config.yaml
num_hidden_layers: 12
hidden_size: 192
num_attention_heads: 2
num_key_value_heads: 2
head_dim: 96
intermediate_size: 384
vocab_size: 10113
hidden_act: "gelu"
norm: "layernorm"
norm_place: "pre"
norm_eps: 1e-05
positions: "rope"
rope_theta: 1320.0
rope_fraction: 0.5
qk_norm: false
attn_scale: 0.102
bias: "none"
tie_word_embeddings: false
parallel_block: true
init: "uniform"
init_std_qkv: 0.0706
init_std_o: 0.0
init_std_up: 0.0706
init_std_down: 0.0
optimizer: "ademamix"
learning_rate: 0.000756
beta1: 0.9
weight_decay: 0.18
lr_head: 0.0103
max_grad_norm: 2.0
warmup_steps: 301
schedule: "wsd"
decay_fraction: 0.574
decay_shape: "linear"
final_lr_fraction: 0.0
batch_tokens: 65536
max_seq_len: 1024
doc_mask: false
train_tokens: 436700000
max_steps: 6664
dataset: "wikipedia_en"
MLP neurons of a small language model. Each row is named by its layer, matrix (up: input weights; down: output weights) and neuron, and shows model dimensions 16-143. Each number is 500 + 50 x the weight over its row's rms, rounded and kept within 0 to 999. Numbers have three digits each.
After each neuron's rows, "fires on" lists the tokens most often at its 100 highest values on Wikipedia text that the model never trained on.

L9.up285:441560499490572410528570509424479483527451470527432588425447469487527475553536508548486502537557542522504532500500482456411494520511531494502402485453515600486492505389523476464345460474523505455399510522466581545512464491502530548463540548455479584554442455560535550481557520563467394498541478377413592651499502565432520483516553510484486505524448542559520585495469554507517497554404
L9.down285:527533524465482471476571488550528592506560491511439417469563606552473498514514484559573468474572455577489561555587395365614504583536448518548507458537475536491458528559496478485440589433570512467462437454550496402486443505533535547438454477489469552528456420492503407469458472514519445444543476549585473559547489532562632518537428540430439523454507522522469441545571528445473462589484
fires on: ".", "(", "in ", "and ", ", ", "head "

L5.up354:532382457495556391521526518454520483469483492561541440526433515429588421576527531510582441542624454489518534481488537501461555489421511517430491455470510422398544492523531458464511469520480524589540462422500492521501560458591487495547506461537485514521541476497515571527657530489535529486548477465445507574519461421500489526578513485433457499565512525594504479574506512416442450506468
L5.down354:470549512620544456494459545506497462483451534488449598520499471522422473568467442508484514401551427499472583496402527552539490551579473478512596551576476553483557451385533552432505531496519416436485513500534429562515598499452528497469582453490526572476478495499599489417506450533460389578583478572518565420411517558570462475496474472484573515516508606516428475465537565598551543460458
fires on: "a ", " ", "to ", "we ", "it ", "so "

L8.up254:478499511550426574541487498524390488567506476478480451539468511412450512541443528427452511439556506457586556474522401451544499449512529424553489453531564628524562550489477443440554454543543457499528455502380395470474516475570576546554547437548450462452522523486500513448455518510529537551470443577409528538506534430494566563507499530512482474532555550538542515540509504634583524506474
L8.down254:523585481517592478560461374510551522475484489474454499424462559520404522482514420496489568467467595554524424505499502480586474504498525528505625461532530474519535366502507561550516540529444478423516437542496415558503451493547489486536514439369463513478506467460502548540591420505438431493593614519465414384513494424605493492550477497452619476486525526543454537437514498433532458501562
fires on: "al", "z", "Trin", ": ", "gu", "at"

L8.up153:602557508430494398520527568420528453532421433497450464424530515448501511560580590512597507518450520489460415469550513575524521517550463523407578518519509515511510480509516519493474463472398443466442390518555561527440552416429496523417486527481467525570511492523565551418504461546529468525475591574514482411534542491460511468436533431434476393472477571450483506479444544523474502549558
L8.down153:608396480490520572468431498561540628520577497511480522493483468525501519539392467479588442420563529501543611436447423457567508452477443520521477597585354464505546550483483518536617458509520505567526512490478507520476507481560466590506527585506535465473467525462466446494515412572520483518527527475484502508516499499574480480516484566601564431434457432560504506522468525465605476469527
fires on: "to ", "–", "or ", "– ", "by", "and "

L8.up312:519511574550515476487569581416482498556508463541481511475531384537579464516514499426565508468442586413520539554484414508502566474465460571511559482480452513505527517510556521515444491446592573517437545435521504469542538473504592514439473516599545483402471545473440614432533426626488531424431506548504538479537519541450423546480527535487488482555470420549493492463475498500506409447605
L8.down312:459526554565485517460493434474437467544541496558571518524497525400506453502572432464545486489511458510481473502478469483445524488522427405486454459498546540513463521451471509526519498528511447541391493418519497434536540483545568482452412421608489466459487518596497601452508479539473427484506521541491500527538476594506519436449527563507604458574499432544476523542601439505574561503551
fires on: ", ", "- ", "and "

L5.up184:529597532527520553525432572531491518537501409547543583457473542477524379612508432467469532486545443506490587451539562442440454566546410448549489406508444493540472392544583474435480427529506505617518511453517504508514508524485510487390488528517517522576423430486429481521541433536480481487514543495467596516542395432460575513530574536557463526566449474545539532571487538455511521534533
L5.down184:550449518530484576510485481437520545441489543484457496515445475469586553393546495456536469459544453530454498544510597519521471497460531548559517521425412452479537471515499485536478519474544501447548636559489562459511470520561513557516489540501498386431604490477506508432407517470566601442476443428482560471408503579505510415458458492498558453428515477542514541528540509559562413422482
fires on: ", ", "is ", "s ", "=", "for "

L8.up219:537507563506508454495412500464470489546498397447456508428506595514486526491482591503469488526461536517522543475439515467532470509448430543513484484491428563509504487487450487496407380410550512495459586537533505486563549603600512541398520529516545471545470482475467608502610517593425584602410426498556610518525520465543503482450481519496499478471421448525543516489525451489560548473514
L8.down219:499525512523544513476582404413517590600477473564500512505510486534500432512514442618516494515456506472475515538486448487667543481478528490494600479566491469560535554498507533541477494449519614484427496561562550494446471487468501525564477377445542479436485389556377485477523495515644505487466495514470424402511558498478454567509468531442536490453506470533541507501548567536522473484607
fires on: ", ", "; ", "and ", "mark"

L2.up239:467467496508492378486435619517504483472547593542468569503438471475617496417445553587515411509513529529478527537538483635453463521545512521543528402475486432524470507447402562450459431589537565433445544488511511545604502519542538409485426475454453455539417588522489486472499524584496525568531485538469496430516582498547462492448462523509429468526561565463566499469485496533521482615426
L2.down239:443450530421485513505522612455490438541491538524510533462520423509538513492492418445551467446445587486529514454592409596488510577550544511510521608523480485427474499478419521423589439546526525501581494617587493550478440484403453348435429557543455458546566523423592531571500468486539489559500519506547586444520546508560534458445469531494325473522570502437470539468495550500581545419517
fires on: "g", "aut", "b", "wi", "Met", "best"

L4.up63:521467440488474536571501579542499472555448567485533472550428492409476453536528486452561479549509476490457493525625395492536478446442431502497548512418483426506509502488467571444540441569467556530492554513559577465460538504534500538437534451541470490449507472479649588495427473505474475508480543510504530482528431434489621507462426429401516499487550562575529565592447601447446530451488
L4.down63:412529457517522430526602397521472500477475423485507585517478442442442546555538397446433478528550526535544607478486518542422476372555565491432524556480489510485532510514471493514504560501489481535447474427478426512514510423392480571591510498536560568550515447526361534511591510469555529507514428452479550477463552513514450546580491520516517563462521506527486395557559435460478468470441
fires on: "'", "it ", "we ", "or ", "m", "is "

L9.up344:460462460497426477537440559554576447478468402597550505490564553526581442553550456432482437516578540608508384484542428570467464423471459556434565484409500504436504505498516479515498600632516518502441536465506517551477543558577528519511498525468513578461440402388445571511494520482483479517434419444526496515548480522461500544479514551453499531542497500517451535503516526483514510591438
L9.down344:455571551417556464465532462529517465404530580481482489473529497491467556495417512551491523527450486477514538595586541493524549580534462488551557449512520537520533485408508601487478416502552551510590467541563511481514483521504450428518563546469485439512447471521467555501579457534553495502530538468503436491484538489536446468505418498515770519517451546563456404512557463539547533409450
fires on: "'", "-", "ub", "ag", "th", "h"

L9.up246:575531513425403470516472445424504419551495527523500576544431478512534559522501458580488563516456532482529529478543513454423641510493418488550386594457494514513523523536557466607471457456391564533424498556444523487567563472483458540487469404480473432548480432468588580489406470531486495537435582569423492528397521519550570503522485490463445450429506514481457536466510518514458506548498
L9.down246:445474561526471494445471454549493584518524539467507496464492465467446510632448504515425557453505516432535509408655469501487532487574452537442512501465458546529498464459577476508512474487568518536477474437520457453439574467460489497543580465550636427554489500493511491453502461460536537563564488406353535523469542541539547477550425523555560537521389462507537547491455494526452492501466
fires on: "f", "ref", "oper"

L5.up273:457483528499627454490495554546543449516454557467437527496390474433520406567505472459497517424540379412501442471557493519568449495501439494525492505431489484554552483537534472449543378528509469483508453463561521561545475541420504505553430434539583487526368457487507573444535541602541506473537439540439573507518480489464500515456516393563495546413482505497566456631495494458473519515440
L5.down273:525502453569480515507481408478456572584498425590502500594498496482434547473487474465380478592397590574511539472443500430410537576454470476523501515499566496471500551471516538539497539496410541518493424550374447402441520569456486504479563483547458545470560467427536539453546495474477466568511479501480471436569388512467520515538458522463572478524481502497523536478514535607481482454617
fires on: "or ", "to ", " "

L5.up265:568519536531552495495459572433577538562490560472546510545520492457492470573466479429437508435483462497491611512520463491554455465521475453561467550653490612457418561494560461383432452519502505533466549517558489462486554493450544520503578517487427606506494569517529411505464430510497419573460529549489561530479377484472503591487588489531453527442491455529431522459479502481438565446538
L5.down265:483583457600592465492485466482467496476626471593576430542511498496515516401463581458526438428471497550418445540568507522529521492462577569497511556474412558502514436518524509529431523508532498387424448545536464523443568425470479583538538474491436573457460435526525467500535535513537488441573503459453521557469527530529463528458558608335590552465557551497545526441522436536459471558494
fires on: "born ", "signed ", "Total ", "Votes ", ": ", "scored "

L2.up193:445470545429457484518509538517534458523486565483473534467548506526512540553472465445450519548588506533443605464480543583506512414579464498479557494565540423477402542561502539493475527619596453525447455516484556456494544477482481497506573493432564528527466481540461539435437522561443491530498422481444481472493412492478541503530499475445470502440551396468509478500570467528551523525498
L2.down193:420512486490440484614417506513407413533516556500462459417528522450435538524521489582475549573533483570491471527500501664491554504502550503416488462552503478473578451512498509481478486446545478542533489517457585534563489474465541533500468516477520492558479503521527520436473387571542536523530543508554506404465472468536566475533504439475344410453553438479509501472598527595495453608540
fires on: "est", "ev", "att", "3", "ep", "ett"

L2.up137:508449548480554510494480548458490492444417497482470550525464495495530444540551408518585450503540518368547561588442473504501576531481545509605562520497493571482484494554500536529423475521521433469442491456533466390487518533552537524502464533544546510368451486531491506385527443536342513462443530439496496670544472453466546501510460448507434529546532483542484573512517556476552589504547
L2.down137:472441510425499499494488542449613481489428528592464588506432499404477463565524401490525469414391570446513532484462453437515505473429471500463511459512566558500601604500513475455448504548504533565619476429515488507451469426559506548503544471554478560515495474431635552482556475526500497608385480546487479450503493470471480540559475437443409545540489506521530538529490573531515474533435
fires on: "there ", "= ", "é", "s ", "Total "

L4.up71:402532556507555416562499542528466506517386509517501522488407373510491455556471499490454511526502495524533501505538545450513526526549497437624457445470421578470453598496417517439385577538503492556603531413540494460523491517533508472432523457602497467528425545509502440432581427545404483594514458507475483602461437494498530577512539450490525509548495496528529525521534560514481420525610
L4.down71:493541490478550468531482365550482446484516473498523466486528519547461473508504487470494517487522463522558443496480491502437433491472570479458513514452489487546494481608554490466567522542441529553545533651544472497430544439488453515540539461509538587515626493484472495511501471416504429492474462484509523473494544509399537499500493471420810420488520548477587531531415600556542439467492
fires on: ", ", "an ", "), ", "first ", "is "

L4.up306:530537626465547514422489512513509522487505519471442549473573486566532514419506480478493518450518509598470424443500439506463557376527535410458412512526455496535469568468441581552481524552556445483447496483472532458567560459649579460478520523539535521521466527532507527438474480541562448403534434495443537461398475516511516526569505495458444489513459477517629587448509504543531411479451
L4.down306:569547494452452518522452587539465506470517499463562479472467472567431451421531450572455540564541494469502607517547472463577552465544464590432517554556481496466443529530430475434509520398457485387517470542458645425516536541473479404477485522385570578533494523493486415513542428569569519473551518523508554394410460480634528451536519535533334438515464462507443479434549448513544434508471
fires on: "ist", "att", "est", "chestr", "Willi"

L9.up27:590526469440489483569477498496540519518500529608521524533515525454485448489593547509516483444510484364583490528473489640609465518505464518513418502485472572487465526508408439385565491524531396491576487477454452468477569387412493557471534610459451563490453469577520481470537499508508428534383495538512451476433536541487479523494589482445516524523494517537431462531485551511534498522533
L9.down27:548495568429455486412564449498465535549465490555522426444453517448554544513540508486486501523474510517344528443549556509524532554484449516491518474494506487565501478522542572633545566445416423482439414480505518456445461367514501476482473457526580448477520555471463495496472541569461508442533538547445439514472549399495412502502422572597629525508461452542364582533390473445506543548514
fires on: "-", "–", "only ", "to ", "– "

L2.up9:454500589430520438524594510495547493541564489601465537453507454541535439520453520525492503561627544518566513599503504562467486522501523587400522509432451501483461468533532577539389549526413494452453441416432431481504488460462498517476490464627405457461554523456501573461474478504534425490526502620529422476514528438469443506561528446521479525463534501519525490514508500527537493511571
L2.down9:484526560488527508511507465467590528498538456456484442384491492442590585457460573508544573602457540493564541490552513503439468433592590562482465492502501409467513469540498524473492507477483511577470442542524419514479538452501450522489494453426487466483474481523576449521494498440517474540513518464574530509548611480405494547551413528497242457523481470477409529538506548507491510545385
fires on: "am", "ap", "comp", "Me", "hy", "Up"

L9.up323:606548527511439535470554543481400483532521433495503508436432579557454523495483497396451480572500637376461484504543434553403535487547438506495537457464487516488517560461493521473453542453513458580539469530443492506490466521537447504539552420473586512551462476389520432412421512536544463632567518425464559508626395552517526562516490528499470493521549537520537577567484492558504443586547
L9.down323:504554563448509402459497461515528448444557447517469507448461516446518513564440433438505520481466548581558447473445490486575487459477462518484463592530477447576529493516542523496551532545399454388574542450519474474557530443358542523487461468427534535523497512413566522410537557466454529443537487501522462393480435489497453569474465543539634406521466551506572518461536586495468507525469
fires on: "p", "al", "ant"

L2.up335:525525506540566535539584527544530458562419565530460538485431477497445513438475512461496414377502390459418500421534478401608455470507461513512621532498509497427576440543517473512505538468433465495612471402536524510457477487539446603429513497502532470513440456477430529525454540515534545486423415439393455500494514403471487569529511488474502530524456572457540436509440482479450521576416
L2.down335:473557559482440491467444522443473492414565455439506419459565434417411471536519575505445604648574515556534534495467534593500484523464467540505387489526490521532469573487473511485515471481554570514428571620411529552550479550513586422512499536468479566493546522540519496463470475466508449468558557508512523504537427571506532484433559442561363460479472460484395526544578499570570506466583
fires on: "s ", "or ", "es ", "tions ", "ility "

L8.up93:493496506521537441458561562498500512475431438533488505480528452513440481568524490469548471520589558488496503433555465484517570441401483497574442612462532453472511497549541532453402430526551445494509516382388519463493520514465518480540500546472486582494521448532612576561488484527528533540468414551540542527515556606363519549434532520426526505559474514542486521532529574550416523527472
L8.down93:478478581493506579563592394533469475521507552526473522407451476425539523520512404484595571484497504471518509518400438484460510456523443502512491481456592479463561492480461618465583566444377537495543469461510471452579479498487630458513519516609475563482438523602461585525485524526503582518463416467499462587484571396513535508466431481508515477461455601535477504553429417482529560471517
fires on: "-", "'", "{", "or ", "ing "

L9.up369:545467485488506447589654485498481542510409539509491551482528445508443499477550512534552531520565457592498538473474376475492507523478473557565527546351559487447503494515494549440545508570469487541554517506428458495480544497573408541445489506474495540465516499447598518431550528555428422456425425514417477497432587595429543584564476557496491467533507504537499409476533470512556461495527
L9.down369:462495517495542467519480430442524531558513533449514500468436408448539632467473536587482521463517508447487551383525561455532512483472449449519534521588529535452470536450504469570543444472576574579498494472512536513481417513454497435486432532524546461600464532624439466486548449543530518536543570474499496534493554555448524530468523423500587537455512463455439494508511550504463549541402
fires on: "'", "oc", "é", "th"

L2.up14:487502451465525553464557582446518481567465531582528495466487471592519442631511536433549548400536485491411576443513566547562469521508536519504454505500526477442438498474472459431532493462540485577528477471478512507434580362486410575451451465502493504442437485495526469570396487521547379510427419598541448520474444512465538455437542467388430530524528511544511494498504522529415503503504
L2.down14:551520530520529524499423559568530480477414556546483420527470422472484529512445441515530500506521525394495569451515520528555512473498558476533493583469468542520531539535467454500516500572542448540497458481415474522444473429528454556463544564480478593416568522557511563483491458489467350616490452590493472447485448558495506467541470477487349486465483511520460510451447541466463583523534
fires on: ": ", "-", "–", "– ", "on"

L4.up325:500591513458532529542622561529504474458515604581514465494531529429569507540536545429498422531527583491497498467510483425482475356477554474397502475452517540415477521519495537468501532431439481475427474421466472479552510423485477504465465462558525494515421522540499517501511476532439530416405455494472438462518478538470436558477508503543531455486557508521595444381591529567566515542485
L4.down325:525501505438484541452526670525567529467553490447571507446421534569491515476384488499522507531431359574452571535463537496552509475485536515535530530455504409541468436517575432480546549517529451484485475435534549523567478496561512495476514426494521530488434568535439465539533544521556472567465489502473471530516375495476504506604446495606265620488495544363489490502461572504558569513484
fires on: "cl", "Cl", "acc", "inn", "att", "out "

L9.up355:547609510421573507529587494512438509548500419553505525495522448545508501462499517392514435510541564436511501476510514505506466473501474551458410435536405551446548530573490499488478537439481450549479520441435514496555395471518555524489459443580482501496566508479531405502532602584525566485485573529396439556406468466559520542484475526529444499528537588431545480531522555584441547543539
L9.down355:505410549511517499498511483512466552492523409537486546556502414550471539559492385496504500433487501491443565524442595603443420410586535541534511553535439555565470424525425509575466488563535415537463466442444471553536490441510513482503492621436513482459461527475477445430505386482558522536501482484532522561484543506475415554469414469438558432527566563526450543462529594530483561578472
fires on: "an ", "p", "ab", "y", "r", "al"

L8.up7:486448460518531380493553498519446503586455483447500548551542503490506591495505517442560607498417492594496514597536591521401598526596605509518452472448466540470417512527451596555541404636492492514437504405522552467407489497538500533480475433459498548417551509463462477499517534479513437593582515492455470562514421519540525527536498496451425450492485484544524474532566450432494569598457
L8.down7:501433522501564546494530443500516535480494571518550492472460501464488467516506530548527525478398497584544459509515534493495486525549526559498489421508527464496530422559540448496442569489435461544544450417381448504396429526546600546503567501545479439470566563498516531509523488529502495508571462505462544449494458412560493405513464497516545564379574505538516483455461526517433526473556
fires on: "| ", "\n\n", "them", "–", "JPN ", "uk"

L4.up221:494513491427509416542480509486474507561486533529494526575466418477503375480455436492604506411498474586528454550409511419396516537463457569604513508447423557488467537515484454458420548564516457605536526502436560584455550505581478524426495461500571465527446413397471577421490409522422544523466485595548553555490428505422518527489575477470451603455539531440509576449551610483500457480542
L4.down221:409468452545519537507491425595525496485410548512537505517431418513502437575466459496478499427425440498551534568464517499481490582551520511541412510537462515508558438479482560399452628522491475528599577489526534400466504561574459429469516387492531524534448546390547473433445457525493461576465467496516526514543452456401492489475558462551665530442479548482499525544470572440515413505607
fires on: "\n", "\n\n", "Conference ", "st ", "Scottish "

L5.up301:531525432491600416548519505591494492609527575495456557511444489407482528484495482468558419482512422531490581606461459557378512544542564447462452601562438493538533513552552529510483444539481412510435485372483499537418467434484533528523452396497470461497489497423462497511424514525576471555518504564433513480476462539519493508515488434457443498506587554446535544550535542487518484440546
L5.down301:438553522501569475554590456516590604529575491391505589472424457393513615595482509462529628431519445537556492407550419517469521506594507457471484558449500395555406530551645406473567447528527457503539506528538477508491551550447418456511503495494490536532557530483450519463476473416497526571511466496456515403501480466541503407511443472490380467499484478480418536470491470481481401495515
fires on: "H", "M", "D", "Bh", "J", "K"

L8.up348:550569502549485464563447478532515525536456536516537559493477542440536504501526558480514461458560421587510542556574531456441580499556560494476465539582591548529391552520552498471472502493549518561451549447508553498428530549512501424424465434522410478433497519505476503370523428469428462531476547464433433486501550521492536447449488481477447480573565461575511532527555551511554473423456
L8.down348:572569496509485427577542448442521491380511558494537488532530539480512454485473505537513445486437443520546521501518447462537532575465455465528519536561512493508493523435464480428501511492433637509473530618470473441592436519631574476504589503555515497403443508473503518501412437548570524480513485515450514457447459468497581442435516522411454529543533568553464540480489559480513476488521
fires on: "–", "202", "| ", ": ", "ast"

L2.up125:470585488540581533543541479441571515537487526499555446481524546458422477535555477520551424488438435483548538571464461534398533397507515455571568484450466569557572479421466479589449567574527480436507495472512510465396494459439491554465557500493533456559495450467437496586521452464574485484571497369441456529500466487518522507493540468401525588578476547476581543480535492459450516531501
L2.down125:570479553458367553534534634584486476529426482439469517527524370578539511506465544508404513495562479513404493440490567457564482540543441528458386465526484494523505518569449605436519488497504568432515526477471518549556488595562525512497423504534426480487577486507521523448443487520479521518465484573552551563461401478505499502467497503471375431447488492471453489578510542599553449536486
fires on: "in ", "ens ", "in", "es ", "to ", "it "

L2.up360:484578502543562447515481470538518535528574548500483491517426524472551538565528556601538561435546398511479551577563524495595459501547463518419530524470533446470485536480454444434413378467457473555449486450501556488503475477505416543564434496453530550578427432524527461535411545530449486483469464392395390433480480462516514515458469439445434605533526530476551523527496518459551553520458
L2.down360:408457535512476543591527489461490569494489438442523494396547497557434409470407549538514509511407554545425538474497445460506550543416505488469470513528490449606529504560483573519513488489533477549581552494448559523462605559471461502464483468465399472567465431513469576528480459538500454491464537482584512492524444472411595543578478438487281514481504528506472521471475481515505531515528
fires on: "ak", "v", "ev", "w", "or ", "end"

L8.up220:514528459481472452521561558542394483474500449567540522419487445529612428547491451591562441392484467453507543593486518392454564447489510511526420485448431508482545505533412494497445497572546492478531462584494465471523462516540461538512484487588550523461481388521523502478499568539489473549510469515505468418428517559524575504525514507507464509417459484563509511520563533436568457553473
L8.down220:468456438494480557423485639502580465518426487482469550556602492444549544546471559456592494433456543495468462527432470415584540582474612576571602450583491544430527606522489492517510519498505578502463520597469573535507446471514465542512530424408468490501457489479470473524517465505501593501469517517470478444465496500402406479593427465508517560445500475550472485508517513502404463554528
fires on: "The ", "the ", "s "

L5.up365:433522506498533543521581493406513518498488496515504486467460494508590447558519453520550521447472511478484604548427503468363549534543432481535377571485525564491522544486560545480474543595422478569544568438498463480553573483548528531464611558591417555528460455410490477585546535438441496575515395475509441469517485422482522431509565471462487511566557531486501474510496502625486422552372
L5.down365:533500425434411502528402443520464546485446565468462514470503588425406503434569484529477494596486481520591411481525520469592509480500490575576546426536577469579487484489418347500534456424471540442470465502471506503402412469519452439479401517483508505549602442566519512505496435620532550492402526501509521488521590560514466485505469502547660483455480525525547528472470501501447573518583
fires on: "It ", "sub", "it ", "199", "i ", "would "

L4.up247:585471501449478469459519528539617488584428501526444476539448465449424477564426536527594378599542509408457515620508493457503492380529497476551557530421516503545511528555546497464501461565508523502480478506488501590469517507479477603431524452512533528553495576481469514461478479495546503531495518566472512498551530461435500500487540318461456562453513505534473441587535627483514515544524
L4.down247:504460439536575531497449600501498499464486485451468511449505424493568497507487510400486499412481579507514553501483523398441592553539520425456586451508532601487498555491604564559574488535557469414442449478412419354544502478473506495552559537594519482510481550495477513529511465600479521523470510418563523487498405504480486550531546520456428434460548437512476519519496559393464536450534
fires on: "or ", "c", "so ", "ear"

L9.up354:447567516464448430437467562404567502506530546448474540490437454492454479420435493567588535449502463514601535521472517468464501464443589442490596542405493623538567531496486559480513463543435497456456514525456579457425414471564510439485491466465611487495466456451599461481610558566513539555500562544455471461347462532536526539522608471495447498486589499483504567476516523507494463536525
L9.down354:473524402586508433451428509467516504496545472487445450509443484471445573573486391555522604363541479459432458504467523421496487418529542532552474536543465546511491526517521497496497425521565540471539481545456469489463535606450527479447441554511469579538542496497471512470518520493526438529460462562504568518305430470511431487520486407472601554545479469494476584525612489526553497528460
fires on: "ch", "an ", "se", "m", "am", "fe"

L2.up72:519337480500498544471477529446563506536426551568531465514535449421491532541565490582486509507532546486547475456583468509444583488484408547496441572507456557491472496442538576465435510418478538476521535473456519427414531433510592525599535604509468575393454502567531526479535474549468441475564391478540513435447444475437502516507632525549548523532475538435537485567519573434551511439493
L2.down72:463514517484573503502544479543397592472430441492464560472431453628438490469440521480465433444502492435473569497419557495552518469565510483488549478399556453532524510570463513531486472525396497531464489517472519498580512506534514586388517458555519441580514529545463498520452551506551534466455579543530404513475524508494561499425465541389386532498555540563499504465563417497455487546494
fires on: "-", "to ", "–", "between "

L9.up130:512511400475581480582516483479452509492488525517479499507505418478518511565453528417472529457518490399529495486481467433447470520437532580537493546502488556426485576535475504361419493509501476593515608444496583588472452515506506500547484504592516397541508447556479576429534516516510493449559523496528542611552441526468513416448504422529457533616438518461412472457527556510431526508504
L9.down130:448434430515434486530462441560580537434526402424421473574521557513436434483491464452497526566471548600570570528594457513526618532482523437408471476509567503513516578546415542480451499522489536557488507547447544499485479493480573494457386423524495465517539480536531465446417477477471562448608458465521498459476532527547527495436538536479591490450508427533452606575502549524654409405470
fires on: "| ", "\n\n", "de ", "|", "\n"

L4.up31:584555458569509444569483482475450444561478503480416595445513532454507444540549543573553440592454589469454477500534487479434537413436410480410488407520436509451563449545427481540539540489562470473477518475482478450541525526541459405469506586453495516602507416478472572422539454501520610507489460510460571515512523558522541527499565500442513521535488530424562599490579458468492446550531
L4.down31:517539494521519439473463453484495596475394478526602440575508483495489623570381432387540581476535443452580601462476464458513519516488477533468556617439464601552433514514521524459445483566442485471461541512675528525417511403541532496454516399404540483482552533525502498543500472508412578479486481427545478518518531533502560421507425489501520568495539567548531459478451498478481496491502
fires on: "as ", "ess", "to ", "th ", "success", "s "

L2.up367:572440501519535497465466552535442471543507449594498575549475555462598576550490571476551345511463392573614546506533495440453560526442416542609508474548484598517475477510535521577422509507389430443409505501426532485480493402617442492420508503517469493527536532440434507532583489504598544522522551492448535511464432536402479526457559521440482498540465497518611493465548522570419451476470
L2.down367:532492497587487479520513647486493461582460522514469511589486532538488497503435518564513458445374463511503524502486531541437451607433589577545531536541468563517411520489534499514552532471427424505394525584495467526483484470555471435518484511591578518472423522413490536482561494477526470516430500539382572464448531434478452492497469507525290568523462505532589470509535473565463486472496
fires on: "$", ",", "\n\n", "_{", "7", "£"

L9.up125:564525547519421429641399529491513444531472523471521529473484445497482575537495537547405502497490561468541525599506558554513549502484462468498547390438426571500531527488463582466400384564421456515596522587445485575510511427579545435491439455550493534597450504512425497416457466573570442610479481500455490536489548468561450562522529433522474516467525485520508488489491558651557399532519
L9.down125:534526498575544447479511589542519555496511500517550468542410506459432416458485523521489546556454539473501547515419422430498530536492556569552492411464477490446425509452441531551502511578448475388483380539463445489463455546397517493525476443519550529448525557479629547411443450502588492484582462423425464445515552502467559485560537452540570484488529480484505513440567568540519514455454
fires on: "G", "g", "b", "ag"

L9.up197:555509436544421503559536529460450546532507505521462514476446503492434463476482522531537513380502454542567570499419490467454516535437572498382500425504444454431551479528542491468427438542415477533539460409512565547475479462578480495400502531485464549552445551490550480452457495490521491560396457508610565554452515452459482422475505540423491458533429557402495497492523479595457449459451
L9.down197:476493528568486549531455448411512522461591469542520490488536504382512405498570567549496493493483545523451504531523441434468511519490422518476489443502569503495493532466483472490528504509531470468483472541497482451573533537646492501458550450486472521513531457448441482507429441535432445471502548529523493519584505552493476479456552499500880515458476458459553470465428539517462488524525
fires on: "and ", "before ", "eventually ", "Wh"

L2.up80:478508433561467464491540466485467508547443596528387599551501491451598487427498511458513434522472494499571454489519532506531548463518566535466464442514331475530521502472484492470531436422541507474567514394525432482542603501490504487509509558481538516484402562410549620530632530533518576531427472509379461470477568492476488606467384412457531495541534523459517437562497505469522452506503
L2.down80:471564483564517501499567543520528573515461462397533446517457510491498566634537562550585547446560464455500517481456499520381489513453431455518540519480682533533506481468482502484451646529482467563398502595481540463490451498467588405428573489547473459581489417515430390494480472492451455536564480506529511447402453547556615470571585571502451587543454509558490495457478454533534517517539
fires on: "ation ", "er ", "th ", "ator ", "Republic ", "s "

L4.up259:612525543511464441498487507543575478598476554545505424461526579540450496500492483448519562509575473470517437356532494438433489468506412478422477424471467455473498483634486468438548482530502486476452482448465480505515545404593483537440398431471546490447532463542507558415530525530437477526481563515508533475553504599439526494445491482421473498503438554578491477464529539444466540589476
L4.down259:425474427455543486488598542456439511436434470541404536476543473506563542470448432455593454510529553410417453509472535543571462429445579518564499515524474570480583550402540427477531527504480472485487532580586591446525524443589470474466542503520498527472421524509496512507419391539511485571467436542509545465447682531576488455543500513540561559503400432475450485481465467539497519474472
fires on: "to ", "–", "so ", "bes", "years "

L4.up80:482556502495484482615502581519372475599441466566485482448430455485445495533457517496552458477504488535550594506566543477386514466418483459510507519561434551496478552539543436497442509462410489546468595473518522470496544458497564497413513405510615560457540470444630513470562461558541493536485618513518516542474412552499478543445535457554455549482535505481499487421520589483555475551493
L4.down80:457433509517541513500540597457457509499483556512447406534457465559435492494474402541490518459539460522518582461550528482438411382494444479385495459563507515475511513582488443446457520517505554495454537561442515535589476564509536460452535441539575564425529500575485474490536443540585423582542572560479537431466465517532445615467550515465357507587511517496411440543520537503614439551439
fires on: "an ", "$"